config.toml
d_model = 256
n_kv_head = 2
vocab_size = 8192
rope_fraction = 0.75
qk_norm = true
parallel_block = false
optimizer = "adamw"
beta2 = 0.98
weight_decay = 0.14
grad_clip = 1.0
seq_len = 1024
doc_mask = false
MLP neurons of a small language model. Each row is named by its layer, matrix (up: input weights; down: output weights) and neuron, and shows model dimensions 64-159. Each number is 128 + 32 x the weight over its row's rms, rounded and kept within 0 to 255.
After each neuron's rows, "raises" lists the tokens whose logits its output raises most directly, leaving later layers aside.

L6.up372 [117 134 119  93  92 149 161 144 124 121 114 172 149 169  97 102 141 141 116 105 128 100 175 144 121 128 108 118 127 145 169 106 157 140 122  85 130 143 141 174 152 128 149  89 163 114 176 152 165 138 167 152 136 138 119 150 191 147 138 135 157 193 143 153 146  81 114  74  66 142  95 183 129 133 136 159 140 151 122 107 197  90 181  91 150 118  90 103 108  83 135  86 127 130 107 144]
L6.down372 [ 27 145 151 147  92 140  69 143 141 128 143  96 108  93 134  61 107 112 185 153  91 122 164 106 162 115  84 142 156  54 115 148 135  82 135 119 136 152 152 179 149 140 139 155 127 118 176 171 141 101 153 147  99 111 114 126 112  98 142 135  74  99 125  10 127 147 135 174  80 134 168 134 148  96 132 131 151 134 102 168 138 121 109 129  81 104 129 145 133  79 172 125 173 155 130 123]
raises: "way", "right", "th", "ong", "pha"

L2.up414 [133 156 124 111 145 125 156 145 122 144 131  93  50 149 106 184  86 117 175 226 124  60 132 152 169 150 103 134 125 172 101 121 155 122 107 126 129 153 122 118 187 141 141 133  89 166  81 125  82 103 100 130 155  35 106 175 125 114 178 102 112 148 101 131 124 140 141 178 187 155 137 145 114  50 144 125 150  98 133 146  58  98 174 111 156 117 116 151 112 134  98 138 138 157  99 122]
L2.down414 [158  83 158 106 191 116 168 118 127  88 182 137 140 192  41 124 116 116  93 122 136 147 139 193 116 101 155 160 114 125 122 139 134 145 142 181 153 107 182  89 142  86 141 122  85  63 108 165 131  96  96  90  69 106 121  74 113  91  93 126  71  89 149 114 188 122  72 176 131 115  83 151 122 112 123  96 109 140 119 107 138 146 158 177 191 164 177 115  78 133 151 131 183 149 183 130]
raises: "age", "ility", "ment", "ments", "ting"

L6.up101 [138  97 153 148 123  84 141 120 155 127 141 119  66 186 127 112  90 141  84 153  54  99 100 140 146 113 126  96 130 102 154 202 154 115 201 174 118 158  87 154 156 137 158 160 162  52 152 108 173 138 174 148 112 134 121 164 146 169 137 133 190 131  86  92 118 124 160 132 111  36 197 131 142 139 130  88 112 123 105 122 117  82 153 139 133  81 129 154 142  76 108  73 139 141  91  96]
L6.down101 [107 190 113 133 166 130 121 170 185 171 149 183 160 117  89 132 177  79 115 133  95  93 161  59 125 128  90 134 113 145 104  80 112 117  75 155 148 127 135 120  96 165  34 126  82 255 161 126  78 145 151 159 162 135  83 124 141  95 183 169 128 152 110 118  92  95  99  69 159 148  85 161 156 120 148 173 144  91 177  77 134 202 128  97 110 120 130 108 110 111 154 174  70 123 153 159]
raises: "o", " Succeed", "ograph", "shire", "ish"

L6.up239 [131 128 105 121  68 111 111 177 128 118 126 185 117  95 175 109 152 115 112 124 169 114 148  52 151  99  80 115 139  66  73 124 172 141 135 100 151 135  51 125  45 128 126 131 115 159 143 133 104 139 149 127 132 141 164 182 155 177 122 121 150 134  88  95  75  85 131 123 113 136 126 147 145 152 109 131 196  96  78 167 125 100 153 110 171  82 101  85  94 188 111 128 138 123 129 125]
L6.down239 [106 101 111 119 168 211 141  92  70 156 212 117  90 108 107 154 109  61  97 120  85 154 120 140 133 148 120 100 193  96 207 124 121  92 133 144 110 110 160  40 175 162 166 146 121 126 112 150 153 143 124 153 107 151 101 103  92 104 153 190 105 165 148  90 148 148 143 138 124 105 114 158 103 101 129 117  86 140 161 118 103 151 157 128 130  84 119 111 161 124  47 138 127  94 172 164]
raises: "ug", "athlete", "ill", "aught", "|---|"

L2.up322 [119 213 175 169 177 180 160  84  98 100 147 156 142 126 124 126 111 167  64 133 180  97 137 134 151  86 106 181 141  73 139 206 131 202 162 168 135  75  97 127 139 191 114  77 150 144 151 117 152 103 123 115 126 117 110 168 184 141 117 163 114 114 103 163  81  94 135 176 129 180 176 150 156 134 223 166 102 141 168 144 151 141 146 114 104 126 100 109 157 166 131  72 109 180 160  62]
L2.down322 [ 78  88 119 147 151 183 141 131 124 111  91  83  98 153 124 118 159 118 139  19  83 152 125  75 111 107 146 108 105  96 158 106 173  97 167 104 119 138 121 146 179 140 110 143 119 190  85  85 124 167  88  99 110 162 106 107 113 150 117 136  86 142 102 104 133 135  97 118 142 168 120 101 103 124 136 114 166 111 125 142 100 115  68 128  99 143 116  88 111 156 121 222 124 112 171 129]
raises: "line", "lin", "born", "lift", "field"

L6.up806 [143 125 161 143 126 178 127 130 119 151 128 106 145 167 132 128  94 144 177 110 131  39 102 129 116 147 174 110 132 162 122 125 174 159 180  52 136 129 134 161 183 118 147 125  78 152 166 128 145 144 145 137 121 180 169 221 196 132 177 146 113 118 121  91 109 102 146 147 129 112  80 190 160  81 147 165 108 124  97  95 128 122 178  84 134 127  93  98  61 180  41  59 126 136 120 111]
L6.down806 [ 92 149 159  88 169 120 158 114 156  96 170  95 103 113  98 137  64 121 129 107 117 114 140 114 169 118 158 152  95  90  51 167  91 126  87 168 139 108 168  60 112 137 146 153  81 121 141 125 162  74 107 105 225  85  65  67  80 122 106 107 145 127 140 110 194 150 115 131  77 145 157 120 108 125 113 161 100  63 132 116  98 118 129 115  82 140 200  88 120  94 134 145 128  89 122 130]
raises: "ement", "able", "ably", "ional", "ence"

L6.up58 [115  80 160 134 144 104 109 103 195 138 128  90 182 194 144 149 144 152  79 174 171 150  91  99  96 117  44 129 134 147 124 220 155 163  89 114 105  95  62 139 197 105 132 167 165 174  83 176 129 156 167 124 105 201 139 154 106 179 107 115 133 183 142 137 163 131  82 176  62  85 144 167  89  92 123 203 124 107 116  97 110 131 141 131 101 174 154 123 107 112 112 202 119 144 115  92]
L6.down58 [121 159 110 138 154 211 148 104  98 121 180 145  90 116 115 119 193 158 115 141  88 110 134 162 155 136 197 146  90 117 128  52  85 103 117 147 131 121 138  98  84 124 101 157 131  58 136 163 141  60  76 144 100  61 158 132 113 158 107 147  71 150 104  92  95 150 194 143 173 148 103 125 102 151 166  87 165 133  91 122 129 175 120  93 108 102 131 125 115 140 164 107 177 178 132 144]
raises: "3", "5", "9", "7", "ac"

L6.up134 [125 168 176 129 172 148 153 175 145 188 114  91 121 193 113 119 152 119 120 179  59  99 117  83 159  99 135 100 140 126 139 165  95 105 136 169 149  89 157 145 137 170 186 120 136 155 104 148 135  89 155  77 114  80 136 115 152 134 163 111 163 122 146 121 127 122 106 112  91 131 132 174 160 159 160  96  81 129 168 135 149  77 119 170 132 133 154 110 136 114  98 157 117 140 170 158]
L6.down134 [ 79 176 156 169 118 151  80  97 113 133 113 107 173 136 149 119 136 130 135 128 109 168 101  81 144 123 134  90 156 149 164 139 156 126 162 147 147 121 136 163 112 124  94  88 163 103 128  79 135 102 146 127  67 100 124 102 141  84 194 123 123 137 154 120 181  83  92 118 153 132 117 107 141  84 131 120 116 158  95 121 192 103 129 164  95  84 120 160 124 134 147  96 140 170 129 119]
raises: "lia", "sco", "lic", "lies", "cle"

L6.up492 [121 157 145 124 170 162 128 161 153 169 122  67 208 132 130 113 180 144  97  87 112 148 125 148 130  59 125 107 156 157 129 108  89 117 105 138 132 156  91 137 100 161 130 123 164 153 136 121  98 145 105  91  89 160 174 138 119 185  81 118  98 163 124 178 134 117 124 136  87 152  68 139  91  92 161 137 126 106 189 102  82 162 152 143 119 159  72 122 123 179  85 105 146 187 144 141]
L6.down492 [104  93 180 116 138  84  91 152 134  99  90 105 171 126  73  76  67 153 156 186 129  15 172 194 101 162 121 111 130 111 112 153 132 102 197  80 156  95 148 148  79 118 127 135 104 154 143 126 104 166 162 124 113  86 105 103 118 133 136 105 119 173  91 152  94 157 108 144 187  65 214 119 109 110 123 131 137 109 151 151 131 102 152  66 123  97 115 165  88 124 128 165 116 106 107 165]
raises: "our", "ctor", "ou", "ong", "itude"

L6.up200 [187 168 121 120 177 161 156 122 155 142 157 121 127 152 104 130 158 143 117 117 145 128  85 122 151  36 135 149 101  94  90 129 130  88 100 113 131  91  74 109 145 164 167 145 115 200 124 144 135  90 173 137 117 113 118 118 149 100 170 126 113 152 111 149 118 168  63 115 138 140  35 155 151  65 116 140 162 150  89 150  78 150  96 109 174 189 107  67 107 175  88 157 156 128 151 161]
L6.down200 [202 184 164 175 173 141 140 129 168 134 159 138 108 108  95 137 130 112  97  91  94  96 110 179 143 120 159 141 122 120 163 127  58 117 126 143 141 185 160 146 130 134 123 140 102 173 146 171 140 129 147 109 139 106 109  90 175 133  88 118 117 158 180 149 134 119 116 119 146 109  67 114 118 112 108 128  91 140 109 146  86 131  87 132 179 145 143 119  93 203 117 201 116 162 130 137]
raises: "toria", "pen", "nc", "tu", "un"

L2.up832 [ 94 159 124 118 106 112  57 138  86 123 150 127 166 128 118  90 156 147 140 145 220 106 135 150 124 137 127  94 130 108 122 111 133  87 151 123 119 182 133 138 179 127 106  79  96  84  87 185 112  93 112 175 165 134  24 144 109 116 151 122 129 143 156 173 109  81 141 172 160 100 156 148  84  91 121 142  80 117 108 166 186 135 164 134 183 188 139 156 151 188 111 116 117 128 177  89]
L2.down832 [ 93  71 134 158  75 171 167 103 142 186 145 123 112  94 137 151 101  99  84 138 141  83 106 112  91 153  88 103 133 107 120 130 141 160 102 125 138 107 164 125 106 137 121 178 164 118  95 128 134 130 149 173 102  93 151 173  91 146  65 119 111 209  98 139 138 108 155 138 132 120 122 207 153  98 146 140 151 172 112 179  99 172  45  97 127  89 107 100 146 116 145 134 112 158 112 139]
raises: "ine", "col", "final", "ium", "ox"

L6.up267 [125 129 150 158 129 150 142 225 117 158 121 179 159 170 146  94 109 154 160 152 113 112 145 199 193  43  87 111 123 137 147 110 116 137 139 110  97 113 134 158 161 126 195 107 159 149 146 130  91 151 190 114 142 131 111 161 158  91 138  58 146 165  60 171 125 101 139 112 177 135 142 143 122  84  70 118 133 151 129 175 149 127 167  84 140 127 162 144  52 189 141 152  86  96  80 143]
L6.down267 [143 144 160 107  51 106 126  82 119 149 193 111 138 126  99 127 131  97 140  79 105  49 151  56 129 122 132 189 155 133 227  58 130 132 104  88 142 135 135 162 148 160 137 156 152  74 150  96 133 140  70 121 124 133  66 146 144 151 124 159 141  90 162  73 160 144 165 132  97 131  99 199 128  88 186  91  82 112 114 129  93 132 147 142 134 183 116  99 165 161 117 185 151 118 133 130]
raises: "ler", "ee", "book", "sta", " sq"

L2.up153 [139 114 176 128  89 168 108 142 114 109 156 116 125 145 136 111 142 109 126  99 184 138 102 129  78 128 179 137  79  78 183 119 153 163 152  45 120 117  92 156 144 110 180  96 162 145 179 141  97 169  99  62  73 126 176  99  99 142 117 135 107  94 120 106 153 125 140 114 132 156 109  94 114 127  97 153 173  98 112 112 112  95 150 103 170 118 121 118  76 110 129 167 158 119  79 145]
L2.down153 [100 113 121 125 141 136 170 145 147 168 173 155 125 110 168 136 135 125 143 163  17 102 139 111 178 102  97 111 182 148  88 168 155  88 134 201 180 163 139 129 105  99  64 182  91 135 118 105 122  67 137 174 142 146  72 191 136  84  77 153  59 144 133 149 151 128 129 166 115 102 125 136 164 124 132 104  74 199 104  96 145 156 157 182 133 181 118 105 167 153 159  72 134  96 138 132]
raises: "”", "\n", "===", " ===", "}"

L6.up659 [122 173  81 108 126 205 149 138 147 150 171 131 165 119 147 122 170 131 136 123 110 150 103 122 154  61  56 113 110  96 150 137  73 147 112  88 113  95 111 123 125 114 112 147 136 155  71 123 120 119  59 123 104  97  91 135 174 144  99 126 145 123 103 131 132  94 137  85 116 152 123 168 156  81  90 112 154 157  83 109 113  89 117 154 129 183 124 129 110 114 135 124  90 149  67  60]
L6.down659 [198 129 128 106 129 166 142 196  97  53 152 167 107  77 130 150 119  63  69 113  67 116 140 109  89 120 142 144 144 114 149  41 158 137 179 120 172 162 154 119  83 156 120 147 113 143  97 117 184 123 163 174 147 140 160 145 121  95 231  97 136 151 147 104  88 115 137 140 155 131 114 168 152 157 148  88 171  81 138  84 115 102 103 156 113 122 155 113  72 111  81 149 177 155 154 130]
raises: "bu", "va", "ha", "tra", "mit"

L6.up130 [113 137 160 135 107 105 191 176 144 139 124 118 155 140 160 188 107 145 174 150  83 113 147 167 130  58 138 121 144 109 123 213 134 100 164 114 154  95 123 126  91 112 158 139  99 124 132 102 136  83 171 124 101 127 141 144 131 137 170 107 164 115 116  93 116 126  97 117 169  85 132 166 163 108 160 182  95 170 147 139 115 170 183 121 184 133 123 127 128 158  85 120 156  94 119  71]
L6.down130 [ 89  79 211 141 176 108  99 135 165 106 128 130 136 154  88 148 152 133  95 133 142 129 124 110 193  92  80 155 104 155 118 141  61 128 111 147 202 135 150  94 157  74 131  95  75 154 128 102 157 114 106 105 116 112 111 134 123 118 105  66 143 108 107 171  94 142 114 135 140 123 132 137 141 104 122 109 229 167 147  92 125 143  82 122  90 126 138 101  74  93 164 131 112 118 139 148]
raises: "ship", "née", "ments", "ment", " Succeed"